config = dict(
    n_layer=25,
    d_model=192,
    n_head=2,
    n_kv_head=2,
    head_dim=96,
    d_mlp=768,
    vocab_size=2048,
    activation='squared_relu',
    norm='rmsnorm',
    norm_place='pre',
    norm_eps=1e-06,
    positions='rope',
    rope_base=10000.0,
    rope_fraction=1.0,
    qk_norm=True,
    attn_scale=0.116,
    bias='none',
    tie_embeddings=False,
    parallel_block=False,
    extras=['capped logits'],
    init='normal',
    init_std_qkv=0.0301,
    init_std_o=0.0301,
    init_std_up=0.0301,
    init_std_down=0.0,
    optimizer='adamw',
    lr=0.00275,
    beta1=0.9,
    beta2=0.98,
    weight_decay=0.092,
    lr_head=0.00605,
    warmup_steps=215,
    schedule='wsd',
    decay_fraction=0.496,
    decay_shape='sqrt',
    final_lr_fraction=0.05,
    batch_tokens=32768,
    seq_len=1024,
    doc_mask=True,
    train_tokens=258200000,
    steps=7880,
    dataset='wikipedia_en',
)
MLP neurons of a small language model. Each row is named by its layer, matrix (up: input weights) and neuron, and shows model dimensions 32-95. Each number is 128 + 32 x the weight over its row's rms, rounded and kept within 0 to 255.
After each neuron's rows, "fires in" lists the words (lower case) most often at its 100 highest values on Wikipedia text that the model never trained on. A number after a token or word is its count.

L10.up190 [109  72  85 129 134 172 103 128 142 107 149 138 120 152  87  90 143 111 119 169 154 137 108 130 160  79 175 167 147 116 101 159 169  79 199 181 118 100 141 133 115  89 150 111 108 131 194 112 128 157 123 169 162 162 105 104 126 154 112  99 199  84 119  56]
fires in: "the" 72, "there" 5, "they" 5, "its" 5

L3.up308 [147  58 149 118 162 141 144  88 113  87 161 117  84 116 132 110 165 179 135 125 195 143 167 115 147 138 147  83 143 116 121 132 116 110 103 159  87 106  96 106 189  85 141  98  92  32 113 101  97 121  98 168 160 142 103 139 128  61  98 158 126 124 150 123]
fires in: "or" 45, "to" 5, "origin" 5, "apps" 4

L16.up378 [103 117  99 145 120 155 161 125 149 143 113  63 137 129  26 104 100 131  73 143 141  99 181 135 147 116 111 129 221  89 149 132 154 175  50 119 111 123 141 143 138 134 128 155 165 129 177 111 193 188 100 165 161 191 130 132 133 150 122 123 128 128 185 129]
fires in: "labor" 15, "latin" 12, "first" 9, "last" 5, "former" 5, "language" 5

L10.up162 [130 115 115 175  98 129 130 157 113 149 177 199 107 144 104 115 108 126 129 123 169 126 161 125  34 136 169  88 140  74 118 135 171 112 167  98 130 198 177 139 107 112 150 129  97  91 142 136 158  82  81 131 118  98 128  88  94 175 109 169 148 136 152 158]
fires in: "the" 55, "included" 21, "illinois" 7

L10.up17 [118 123 122 132 104 117 178 110 194 150 157  49 142 150  77  91 120 111 174 155 146 130 132 148 146  65 168 180 166 145 181  99 156 103  62 140 153 175 171 123 166 119 144 106 144 120 135  87 166 161 120 166 111 102 143  40 121 185  52 111 135 156  96 102]
fires in: "the" 77, "this" 11, "surrounding" 4

L9.up366 [165 148 141  96 172 127 113 121  67 129 115 108 145  88 111  83 140 117 132 181 141 127  86 148 126 107 141 117 109 106 117 138 171 142 135 113 118 110 138 151 184 128 125  98 135 103 144 103 168 153 108 164 186 125  77  81 147  66 144 137 142 162 120 144]
fires in: "one" 19, "at" 12, "some" 10, "for" 7, "side" 5, "this" 5

L12.up61 [131 112 124 152 116 167 150 124 110 157 205 164 177 128 126 108 136 126  80 121 115  96 174 121 107 122 117 141  85 140  94 149 134 103 126  79 116  81 167 145 160 107 139  92 138  34  99  91 137 168 140 116 100 124 203 112 118 132  46 127  80 110 146 153]
fires in: "the" 70

L9.up298 [118 161 156 117 110 163 186  64 160 129 118 156 130 129 105  78  95 153  99 113 139  52 159 151 108 117 117  98 171 139  95  92 115 142 154 132 122 160 144 164 179  87 142  66 130 122 129 118 137 167 134  88  81 112 228  99 108 116 111  73 204 137 132 127]
fires in: "by" 34, "committee" 8, "instead" 6, "up" 4, "increased" 4, "started" 4

L22.up619 [161 147 160 111 139 139 119 123 128 155 139 119 146 110 103  82 122 121 126 120 157 130  94 141  81 206 167 165 112  78 169  87  85 103 149 135 101  96 111 139 129 138 146  91 136 131 117 115 141 114 172 125  79 151 127 137 105 120 122 114 167 101 139 209]
fires in: "john" 15, "james" 9, "thomas" 8, "george" 8, "william" 6, "edward" 5

L10.up110 [102  79 104 121 175  91 170  99 124 171 164  77 164 114  94 117  68 127 128 102 131 140 108 140  97  62 119  73 115 119  79 133 127 121  87 127 128 127  73 161 175 113 126  97 105 107 161 155 157  79  99 105 150 105 141  80  75 119  75 146 141  86 147  76]
fires in: "the" 95

L16.up742 [153 114 175 102 172  76 133 134 101 140  88 119  81  79 121 132 157 197  91  98  97 138 111 173 143 109 182  79 138 147 111  93  82 182 131 167 128 116 128 152 110  74 119 197 140 148  83 129 156 108 127 141 129 103 124  81 127  78  85 151 145 114 136  84]
fires in: "to" 65, "from" 4

L2.up697 [ 87 120  72 144  93 163 125  83 179 120 152 174 107 173 157 104 112 177 143 137 202 142 168  76 131  82 148 141 108  82 114 192 189 165  78  70 101 109 187 148 137 130 180 153 109  97 166  74 159 165 193  84 145 107 117 138 104 126 127 159  77 110  77 110]
fires in: "can" 43, "may" 17, "should" 7, "could" 5, "cancer" 4, "will" 4

L14.up763 [182 109  57  98 160 115  88 164 140 130 135 165  70 170 144 152  88 159 156  78 130 186 160 117 167 125  86 114 161  87 111 135 113 140 104 145 164 134 169 144 154  69  96 145 106  70 131 119  77 142 129 127  97 170 116 119 143  91 108 146 184  57 142 114]
fires in: "000" 14, "time" 10, "years" 9, "himself" 8, "money" 6, "million" 6

L22.up684 [ 78 139 163 103 128  85 158 107 109 128 103 132  93 123  71  76 158 147 105  94  91 125 147 110 134 113 160 136 108 103 115 109 134 131  97 159 110 127 171 124 185 114  93 178 103  95  78 145 147 163  81 164 117 148 146 112  93 143 115 182 159 115 187  93]
fires in: "the" 49, "of" 26, "for" 5

L3.up136 [114 163  69 169 108 141 122 117 137 116 117 121  83 105  80 130 126 134 142 151 129  60 209 115 203 130 162 154 118 129 148  90 207  99 143 200  89 145 152 183  94 123 138 125 106 129 178 143 179 158 148 170 165 168 131  80 131 128 147 146 176 139 144 139]
fires in: "also" 91, "both" 5

L3.up301 [158 101  87 102  94 139  72 140 126 110 153 109 147 126 134 159 151 177  40 106  83 122 161 127 113  56 162 113 127  86 244 103 127  64  97 179 139 140 172 131  79 149 137 167 123 131 175 115 105 183 112  69 149 119 118  78 111 116 123 117 146  79 150  63]
fires in: "he" 41, "western" 5, "website" 5, "hearing" 5, "we" 4, "well" 4

L9.up124 [173 117  88 100  95 114 184 122 133  92 175 146 142 122  59  69  91 135  90 129 160 114 127 133 120 112 155 104 142 151 133  87 133 114 104 136  80 177 119  89 134  66 132  90 149 137 154  49 159 145 153 162 120 121 137  86 154 103 101 112 181  91 145  72]
fires in: "the" 81, "his" 8, "them" 5

L2.up367 [122 127  93  91 102 117 153 120 162  88 100 156 123 166 104 158 177 141 137 139 158 113 185 122 113 122 145  85  89 128 194 168 137 136 131 111 128 160 109 160 134 172 158 164 180  95 161  61 186  63 182 164 141  98 136 201 133  91 137 152 131 166 120 118]
fires in: "can" 42, "those" 5, "cancer" 4, "could" 4

L18.up101 [ 92 124 106 136 101 109 128  65  95 155 130 116  87  98 145 144 120 161 133 149 111  95 132 152 150 112 166 120 143  87 170 150 167 104  93 163 137 136 110 153 138 165 106 136 108 142 148 116 160 149 165 150 128 125  56 124 112  83 141 117 121  81 241 113]
fires in: "is" 20, "part" 17, "in" 7, "list" 6, "are" 6, "only" 5

L18.up47 [133 134  79 146 152  97  69  83 131 192 158  73 190  94 121 150 118 148  69 111 125 124 101 159 171  86 115  87 182 151 111 131 130 132 155 169  81 114 102 115 142  73 164 122 162  98 158 139 157  77 113 130 175 132 165  67 112 130  56 176 132  57 153 141]
fires in: "this" 34, "that" 30, "one" 5

L3.up16 [162 151 115  94 134 116  93 147 104 181 161  91  77  95 157  56 107  82  59 115 117  75 159 115 148 119 173 106 174 148 114  89 122  92 134 132  85 111  95 143 123 139 136 139 121  98 171 129 132 176 130 120 143 123 170  71 122  62  70 104 144 132 145 107]
fires in: "was" 100

L9.up189 [127 115  71 117 135 160 156 150  80 149 138 114 104 214  36 127 106 167 133 150 131  88 173 111 125 101  85 105 120  77 145 138 147 130 144 120  99 181 141 167 125 127 168  90 164 130 148  98 163 123 160 155 156 101 151  76 148 149 146  98 121 120 116 140]
fires in: "team" 44, "football" 12, "career" 11, "of" 7

L15.up688 [171 132 125 178 142 127  98 124 102 119 136 125 120  76 124 151 160 155 128 127 114 140 128 182 111 128 133 216 126 110 140 117 196 146 156 167 106 105 119 196 145 138  87 129 106 126 154 143 150 163 164 103 111 116 117 114 126  93  81  88 175 158 144 168]
fires in: "is" 13, "party" 11, "part" 10, "population" 9, "total" 7, "was" 5

L18.up530 [109  72 102 141 121 122 167 121  94 144 152 144 154 110 142 120 127 132 114 127 193 164 130 151  82 169  99 169 200 160 130 159 121  94 119 110 136 124 100 130 152 141  81 115 164 124 158 173 120 109 141 149 143 141 191 159  75 120 131 105  93  90 145  96]
fires in: "is" 41, "italian" 5, "italy" 4

L16.up523 [142 145  96 143 126 172 170  88 142 109  88 160 121 137 109 112 101 140 101  85  92 129 101 162 177 168 201 142 148 157 141  62  90 120 149  79 113 155 101 139 149 152 110 114 136 111 116 158 176 183 167 118 140  87 205  92 112 166  99 147 129 155 125  92]
fires in: "in" 47, "since" 13, "from" 7, "under" 5, "by" 5, "after" 4

L16.up493 [162 136 146 116  96 108 154  97  77 143 114  98 126 116 126  96  70 109 118 161 159  81 112 136 113  70  72 128 161  96 153 128 150  89 138  97 118 122 131 111 175  81 120 110 130 107 159 112 151 191 138 175 112 150 127  90 141 107  94 128  93  93 186 102]
fires in: "language" 15, "length" 13, "latin" 9, "labor" 9, "nrhp" 4

L6.up50 [142 149 125 108 128 141 112 118 159 134 133  89 102 126 138 108 132  83 131 171 116  85 153 107 105 149 169 118 159  82 121 163 141 117 125 147  67 134 143 153 167 141 142 161 145  63  85  97 137 122 149 137 139 134 127 126 165 167  67 121 114 134 157 128]
fires in: "which" 37, "most" 8, "footballer" 7

L18.up72 [119 112  77 133 115 125 110 128 141 111 142  96  83 157  77 141 118 130 125 123 128 109 150 147 113  94 144 113 127  76 106  54 138 120 148  28 113 181 135 151  78  73 178 140  98  67 152  91 105 108 143 151 170 141 117 112 159 120 111 132 102  86 202 118]
fires in: "also" 14, "then" 11, "first" 9, "later" 9, "began" 7, "have" 7

L12.up461 [158 156 172 144 103  49 124 131 136 134 145  72  98 105  88 129 107 142 117  97 176 127 110 108 156 157 105 152 141  65  78 106 181 152 160 152  60 105 137 114 148 120  73 110 119 147 122 124 124 131 168 130 105 110 121 144 136 136 169 125 125 124 134 100]
fires in: "a" 39, "main" 12, "an" 11, "first" 9

L3.up122 [105  91 135  79 142 148 187  54 117 196 136 105 193 147 117 115 156 207 120 132 154 113 133 129 128 109 149 114 147  80 107  94 167  89 139 107 100 139 169 176 134 150 179 111 117 136 115  58 122 105 124 131 123 105 150 125 143  58 133 105 162 140 171 149]
fires in: "james" 18, "thomas" 15, "michael" 9, "paul" 9, "christian" 7, "george" 7

L16.up729 [115 114  59  87 139 147 124  75 135 141 135 197 119 121 111 145 159  93 110 180 202  82 141 124 176 150 144 200 154 100 170 139 152 105 138  91 114 136 160  98 112 107 135 134 110 133 149 120  98 104 172 167 139 128 118  98 123 108 126 133 130  87 102 111]
fires in: "is" 55, "was" 9, "are" 8, "will" 4

L12.up505 [162  57 165  48 146 178 187  92 163 156 115 138  98 114 117 132 162 102 156 111 131  82 157 121 116 166 144 138 195  71 112  93 149  95 132 139 122 164 104 126 150 115 170 160 113 114 195 113 130 108 144  73 183 104 131 112 154 134  96 181 156 156 131 157]
fires in: "the" 37, "creek" 5, "forbes" 4, "st" 4

L2.up297 [161 105  77 121  73 103 120  83 144 163 117 137 103 160  83 129 130 103  92 129 110 117 170 180 115 160 135  66 175 145  97 131 174  67 131 193  64  78 113 124 143 136  96 109 112 100 125  75 149  77 132 144  91 143 118 108 108 131 101 104 121 103 153 121]
fires in: "most" 36, "modern" 11, "long" 7, "especially" 6, "moderate" 4, "strong" 4

L10.up747 [168 115  35 135 135 120 100 113  84 148 128 115  78 154 129 126  81 151 155 118 124  82 118 189 144 100 119 106 141  64 110 114 102 153 152 113 100 146 171 116 137 105 176 104 119  76 168 148  94 133 183 179 102 111  98  79 105 148  93 126 182  61 221  82]
fires in: "also" 21, "later" 16, "only" 12, "commonly" 5

L15.up139 [118 120 120 152 175 145 127  95 158 192 172  95 187 129 109  83  73 137 173 147 155 138 109 149  84  94  84 180 147 165 154 133 122 121  85 181 134 129 150 147 171  84 122 118 126 140 145 110 169  92 125 139 163 136 147  94 156 142 128 104 183  84 118  93]
fires in: "this" 33, "these" 25, "the" 25, "their" 4

L9.up655 [ 99 143 127 129 172 149 142  99 137 174 201  89 162 126 116 121 127 157 112 148 111 109 150  95 114  77 105 136 153  81 140 128 158 131 121 150  75  98 185 100 186 141 111 156  80 103 156 106 161 194 142 132  96 110 163 123 170 105  12 158 157  97 107 117]
fires in: "the" 76

L3.up471 [171 103 118 164 164  68 117 112 102 124 102 131  97 153 125 105  94 148  82 166 158 132 113 122 161  58 150 161 146 113  78  83 164 151  87 123 109  95  99 139 100 109 118  83 158 138 158 147 104 129 175 129 159 168 107  85 150 125 109 100 152  71 108 109]
fires in: "there" 43, "here" 5, "generally" 4, "threat" 4

L12.up147 [ 81  67 116  56 136 159 132 140 169 144 169  78  96 149  43 145  94 198  67  78 117 123 120 103 146 104 162 168 145  99 125 108 108  63 139 132  77 144 130 113 153 107 179 105 135  66 123 161 139 102 119 129 152 149 159 112 159 125 118 159 117 132 150  90]
fires in: "his" 25, "during" 16, "her" 14, "year" 4

L12.up418 [123 155 104 116 159 176 128 130 120 117 174  74 160 115  83 123  83 151 114 129 119 149 201 120 140  91 138 162 169 142 134 134 160 133  96 196  91  90 155 140 205  52 121 146 111  83 148  72 115 145 120 184  98 164 159 105 140  93 106 121 126 155 102 127]
fires in: "the" 46, "such" 5, "7" 4

L3.up505 [112 156 173 139 151 101  97 182 114 137 133 138 118 109  40 131 113 115  78 108 184 124 165 122 121  95 122 183 179  87  91 103 149 108 102 117 104 150  97 136 115 101 113  88 162 117 104  88 164 102 143  62 165 137 153 123  98 103 122 127 156 138 176 139]
fires in: "a" 77, "an" 9, "appointed" 4

L10.up587 [139  51  98 107 113  50  97 122 112 136 119 124  57 115 128 108 112 188 128 148 122 205 101 166 174 110 161 103 104 110  61  96 130  74 131 151  88 137 136 106 206  57  90 128 137  98 108 141 116 139 108 167 118 149 130 106 120 116 136 148 179 132 112 137]
fires in: "to" 96

L3.up233 [104 135  94 157 166 162 160 149  79 135 104 135  99  88 144 134 128 149 139 116 106 132 176 125 114 114 148 158  89 141 184  79 190  97  87 149 128 112  87  99 154 129 166 141 105 136 168 153 128 195 116  88 118 161 129 136 141 158 118 187 137 110 149 118]
fires in: "not" 60, "failed" 6, "noted" 4, "failure" 4, "compared" 4

L10.up407 [133 122 119 148 131  82  90 132 141 139 136 110 156  68 113 118 129 138 101 177 120  54 164 139 142 132 128 120 105 131   9  94 134 151 129 138  78  85 167 193 123 125 122 107 148 106 174 142 165  98 161 114 132 147 144 110 157  89  75 132  74 188 139 114]
fires in: "and" 31, "it" 10, "then" 6, "both" 6, "first" 6

L6.up229 [115 158 128  95 159 151 180 100  74 121 143 121  82 135  93  71 172 104 129 146 147  61 158 150 159  60 113 140  96  96 126 122 141 107 122 111  62 171 186 174 125 164 157  74 165  90 122  48 177 121 136 147 109  80 130  94  98 123 100  78 125 108 133 112]
fires in: "with" 58, "of" 31, "by" 4

L6.up105 [153 118 134 140 162 155 100 117 128 160 135 111 107 163  54  95 170 181 100  87 126  90 162 199 171 122 127 106  97 123  82 106 176 125 119 166  57 111 185 119 105 165 137 164 127 148 100  81 147 143 174 116  68 185 155  71 142 150  92 122  82 117  68  85]
fires in: "first" 34, "second" 19, "highest" 5

L19.up440 [ 96  86 145  82 105 134 129 125 156 123 172  99 134 115 181 103 158 126 146  76 128  48 105 189 136 160 119  84 176 141 139  92 129 124 143 146  84 145 189 197 129 112 102  94  97 106 130 128  65 122 158 109 104 143 113  66 136 144 121 136  87  95 157 118]
fires in: "him" 23, "them" 16, "it" 13, "himself" 10, "together" 6, "use" 4

L18.up367 [125 131 140 126 144  71 176 131 203 136 117 173  89 108 109 126 139 168  80 116 162  62 128 163 152 116 123 104  88 130 157 119 177 139 130 108 105 146 142  93 170 137 144  68 197 138 161 136 163 161 123 163  83  84 153  83 123  89  89 165 113 169 146  54]
fires in: "a" 75

L6.up83 [115 105 131 147 183 118 122 147 140 115 129 148 136 151 106 127 153  84 146  82 161 117 102 145 184 119 144  80 116 143  77 168 106 128  76  97 102 162 200  88 143 160 156 134 181 123 115  49 141 152 121 141 132 136 129 128  96 111  79 155 113 159 107 155]
fires in: "on" 54, "of" 9, "v" 7, "for" 6, "vehicle" 4

L9.up474 [ 92 133  78 134 130  95 131 107 138 131 154  84  94 116  91 119 102 163 131 160 212 107 125 138 205 142 168 110 173 118 162 152  92 113 119 177 164 105 166  90 127 132 128 101 150  79 155 146 170 171 140 139 122 156 111 154 126 137 125 159 111 130 160 161]
fires in: "southern" 15, "old" 8, "netherlands" 8, "also" 8, "other" 7, "northern" 4

L22.up341 [ 83 104 162 108 207  88 200 146 146 164 111 162 120  99 145 107 107 154 142 107 116 104 137  88 162 122 141 139 118 125  61 104 113 121  81 103 116 140 158 145 107 102  98 121 142  59  95 108 131 131 124 137 155 136 117  87 106 114 144 157 145 134 178 138]
fires in: "to" 83, "for" 7, "after" 4

L22.up285 [175 128 152  85 165 165 106 166 150 178 177 156 119 160  50 127 139 198 135 114 128 134 146 116 158 103 125 146 110 101 162 143 168 144 101 134 111 134 155  57 124 101 100 131 159 142 180 148 178 170 150 106 123 135 120  88 128  79 130 113 120 118 154  62]
fires in: "a" 65

L15.up362 [ 94  57 184 129 134 130 176 136  83 131  98  85 137 146  75 134 198 164 146  92 109 123 118 176 137 112 103  86 117  96 133 160  89 110 126 148 114 167 154  91 181 128 101 147 127  30 140 116 142 169 121 165 141 170 121 101 121  91  85 127 121 123 186 121]
fires in: "of" 48, "18" 5, "was" 4, "commitment" 4, "on" 4

L9.up465 [ 91 123 161  56 178 160 106  80 149 158 192 111 124 138  78  95 108 179  52  97 135 117 127 144 174 101 139 119 149 157 162 114 129 106  69 122 108 125 140 151 129 131 135  89 130 149 205 138 144 190 159 146  72 112 154  71 113 155 136 133 114 105 103 117]
fires in: "his" 19, "its" 18, "attended" 17, "her" 16, "their" 6, "entered" 4

L14.up631 [150  77 156 139 107  65 116 129  52 175 133 156 167 139 139 139 131 152 133 104 116  87 108 107  84  78 110 147 111 112 130  89 188 113 148 168 123 144 109 129 136 113 127  82 115  60 137 116 114 121 157 133  89 215 103 139 145 146  95 197 119 150 173  83]
fires in: "of" 26, "gladstone" 16, "majority" 8, "population" 6, "income" 4

L14.up701 [ 87 122  73 162 143 151 127 130 152  89 158 120 108 165  92 146 107 187  99 112 134 172 148 144 132 126 105 101 160 109  56 117 133 137 181  56 145 166 149 127 138  93 112 169 102 128 140 150 118 154 133 115 105 116 151 113 126 172  89 139 167 112 119 133]
fires in: "when" 19, "where" 12, "secretary" 8, "total" 5, "secretariat" 4, "historical" 4

L6.up218 [131  74 163 127 144 151 111 171 103 133 134 124 136  97 158 147 184 118 153  96 138 105 160 104  90 151  52 150 118  98 119  66 138 129 136 139 141 127 114 135 156 112 159 133 142 113  93 130 125 147  92  75  89 155 132 182 137 123  64 142 157 120 124 150]
fires in: "not" 39, "it" 9, "considered" 5, "noted" 4

L9.up360 [116 126 123  40 149 116 125  78  61 148 128 179 117 134 121 131 160 109  59 123 178 152 152 132  56 108 164 129 157 122 158 141 188 118  95 132 153 127  78 140 153 137  83 115 114 129 144 126 104 135 153 197 174 128 177 114 154 116  77 162 145  92 132 154]
fires in: "suzuki" 30, "iowa" 7, "mao" 6, "maiar" 5, "maastricht" 4

L9.up153 [123 115  25  98  93  84 104 144 131 127 126 167 116  89 155 138 109 107 131 113 114  95 153  95  71 121  89 126 158  86  76 158 112 143 156 114 176 139 110 113 131  52 170 133 128  83 153 141 108  70 160 151 172 152 210 103 100 146 112 110 135 116 109 188]
fires in: "was" 18, "is" 10, "conditions" 6, "decision" 6, "decided" 5, "has" 5

L3.up9 [121 133  71 108 178 123 181 148 106  98 115 128 128 117  56  93  94 166 107  89 137 116 170 165 129 132  92 135 135  94  75 101 157 144 113 112  82 153 166 164  89 138 128 102  68 119 129 135  96 141 122 152 158 177 109  83 146 107 151 138  91 138 136 153]
fires in: "with" 20, "for" 15, "released" 12, "issued" 7, "scored" 6, "against" 6

L19.up503 [ 79 116 133 125 133 163 101 149  95 148 148 142  59 154 125 131 120 130 159  69  95 112 148 131 182 105 213 152 144 114 105  98  93 147 123 107 118 205 161 176 104 110  98 122 119  60 133  69  94 159  81 122 195 149 140 120 138 129 113 153  83  74 167 129]
fires in: "after" 20, "to" 20, "when" 14, "before" 8, "into" 7, "by" 6

L14.up158 [ 89 119  62 125 123 190 161  95  61  74  99 116 159  91 161 131  90 142 124 126 124 127 152 121 139 162 155 109 179  96 115 123  86 127  60 156 141 139 141 106 160 132 123 174 129 147 142 130  80 149 122 161 137  81 161 102 171 137 155 122 239 133 189 107]
fires in: "was" 18, "is" 17, "has" 10, "have" 8, "not" 7, "are" 6

L19.up145 [178 131 164 112 137  98 167  60 129 107 172 128 134 182  89 143 148 116  92 167 110 157 154 159 141 155 169 134 101 115  90 130 112 158 163 112 129 161 111  91 150 164 150 138 126 159 139 113 128 186 147 120  85 155 153  84 120 168  89 100 120 134 176  55]
fires in: "football" 15, "footballer" 13, "tv" 8, "television" 7, "basketball" 5, "daily" 4

L10.up40 [ 97 105 143  92 120  99 155 135 155 173 119 133  99 116  69 118  76 139 120  95 151 134 155  96 133  78 182 137 116 112 128 105 200 154 116 114 110 114 107 137  98 138 121 130 126 122 185 154 116 152 136 122  91 182 126 118 128 106 151  89 123 154  82 162]
fires in: "there" 43, "road" 7, "instead" 6, "area" 6, "threat" 4, "island" 4

L19.up608 [129  84  85 121 158 165 103  34 140 204 157 141 135 120 150 120 117 153 153 153 132 193 116 118 156 103 152 156 129 123 130 115 117 130  78 156 130  60 186 125 191 132 136 126 130 121 181  97 192 155  67 114 138 113 139  96 108 144 115 159 143  95 147 115]
fires in: "its" 23, "their" 18, "the" 12, "s" 11, "very" 5

L3.up563 [145 131 167  84 131 177 132 141  94 100 153  89 110  89 124 119 116  90  54  68 133 144 149 109 196 114 160 125 156 109 104 141 130  75 109  77  99 136 126 133 121 140 126 106 161  65 166 136 150 194  54 139 108  98 127  85 131 158 143 145 123 108 129 151]
fires in: "was" 53, "initially" 7, "eventually" 5, "usually" 4

L3.up366 [119 118 105  94 110 182 111  69 113 166 206  91 147 122 153  58  96 130  88 144 104 191 112 103 162  67 149 181 155 126 178 124 133 121 131 139  94  93 172 104 127 183 115 140 110  98 191 124 113 189 117 101  76 120 112  51 132 104  61  65 136 119 103 132]
fires in: "who" 49, "he" 7, "here" 4, "whole" 4, "whom" 4

L10.up426 [127 112  85  93 167 156 165 100 107 144 143 118 105 143 117 155 112  91  55 171  57  92 136 178 163  85 136 116 121  85 125 141 176 124  82  74  92 177 150  78 103 122 131 111 138 105 108 125 184 114 135 164 159 113 149  35 125 120  96 150  90 150 136 156]
fires in: "most" 21, "his" 13, "some" 8, "many" 8, "one" 7

L14.up732 [139 145  93 114 154 154 186 117 108 152 174 151  85 107  79  65 168 189  98 148 161 143 146 166 126 142 166 145  69 131 145  91 163 126  97 125  89 133 126  97 122 132 133 144 173  67 127 121 120 157 143 144 102 131 108 114 109 125 134  96 144  88 123  68]
fires in: "with" 40, "including" 10, "had" 7, "on" 6, "as" 5, "includes" 4

L9.up719 [124 133 173  95 145 165 158  92 121  85 133 159 144 173 101  61 144 103 109 161 141 149 137 128 134 118 158 113 180 132 102 114 136 159 135 140  95 112 124 115 171 113 115 124  71 109 152 104 105 167 171 162 119 143 151 104 197  95  29 182 132 104 136 116]
fires in: "the" 53, "pallolitto" 5

L6.up320 [103 115  68  85 157 146 180 134 104 138 203 118 141 134 144 110 146 132 103 137 118 138  97 122 105  81 152 132  88  99 136 145 138  88 135  99 175 159  90 159 134  95 126 115  95 115 101  98  95 128 140 162 170 149 103 100  98  69 109 142 132 133 115 143]
fires in: "they" 51, "y" 6, "eyes" 6

L6.up579 [ 74 124 137  60 100 146 153  76 101 124 146 140 131 100 127  46 170 119 147 165 166 151 173 148  88  95 139 170 153  66 153 116 190 148 152 189 137 106 187 118 160 169 172 150 130  65 169  77 121 164 145 123 115 127 132 142 132 110 158  83  94 135 161 146]
fires in: "with" 34, "alongside" 14, "upon" 4, "towards" 4

L3.up45 [110 123  90 144 149 155 111 142 223 146 137 101 152 121 128  99 129 158  98 126 103 146 138  54 171  58 148 199 182  87 151 132 151  82 137 160 110 113 195 137 103  73 167 136  85 133 135 123 111 176 104 121  89 160 161  84 136 136  86  91 146  87  70 134]
fires in: "he" 40, "website" 5, "we" 4, "wealth" 4, "hearing" 4

L18.up59 [139 142 178  93 142  81  89 132 146 143 126 172 122 113 109 137 131 141 111 129 164 112 158 129 206 180 153 141 130 139  55  65 196 110 101  92  61 113  81 101 123 118 103  87 148 128 164 127 164 147  94 210 159  94 127 139 138  68 134 144 103 153 102  56]
fires in: "the" 25, "s" 10, "footballer" 10, "his" 6, "a" 6

L18.up650 [ 97  97  49 143 221 144 189 140 109 117  81 123 112 126 102 136 119 161  68 118 108 137 163 139 145 119 209 185  96 152 188  81 147  64 190 114 139 108 125 118 129 109 108  84 120  39  59  95 119 175 172  78 147 151 104 155 136 186 112 119 151 118 124 117]
fires in: "after" 24, "before" 14, "since" 10, "failed" 5, "failure" 5

L22.up685 [130 110  64 105 184 211 119 143 103  84 151 127 134 132  90 193  96 140 138 137 147 139 126 120 191 130 176 161 141  72  86 139 138 104 144  69 144 142 154 168 157 137  75 120 147  75 105 101 124 179 119 117 163 147 188 112 106  46  40 138 162 134 150 169]
fires in: "was" 22, "in" 20, "a" 5, "since" 5, "until" 5

L12.up108 [122 132 110 128 134 165 150 169 168  97 117 169  72 133  43  70 135 175 118  96  97  95 172 189 110  99 124 160 151 142 121  99 144 149 162 144 150 139 125  92 122  95 147 110 127 132 125  98 100  83 173 144 151 210  95 147 106 149 151 103 164 105 138  81]
fires in: "the" 28, "for" 15, "with" 7, "fellow" 5, "they" 4

L10.up485 [120 150 150 133 183  99 112 146 119 132 158 133  80 134 139 128  97  80 117 165 116 121 138 146 116  99 133 190  77 133 139 111 129  62 147 121 105 152 130 167  76 148  87 131 133 104 102  90  79 172 149 121 101 104 120  66 157 134  93  83 149 150 124 130]
fires in: "was" 46, "critical" 4, "study" 4, "estimated" 4

L16.up639 [123  81  78  63 147  92 111 115 138 137 108 133 106 148 159 137 130 152 136 123 184 107 135 101 146 154 111 115 138  92 100 144  94 138 138 121  93 181 137 165 120  72  93 115 147  69 191 157  77 132 146 148 159 110 131  68 117 141  64 126 131 124 121 111]
fires in: "it" 34, "was" 19, "him" 11

L14.up753 [130  80 141 121 132 161 156 105 111 127 121 151 140 129 142 125 171 131 157 124 128 108 163 135 173 163 112 154  95 112 163 114 167 110 179 179  53 132 117 135 180  61 171 138 160  88 159 108 174 135 145 128 115 129 118 117 136 158 116 168 137 150 196 117]
fires in: "parliament" 15, "of" 14, "relationship" 9, "population" 6, "general" 6

L12.up176 [ 75 149 104 111 128 161 134  86 129 110 132 103  95 153  70  78 110 160  50 128 130  87 205 145  79 119 143 135 189 118 188 187 151 155 129 148 133 155 184 115 152  88 160  97 108  69 150  78 143  72 168 119 180  92 128  94  96 159 119 146 194  48 129 147]
fires in: "by" 42, "the" 20, "towards" 5, "them" 4, "have" 4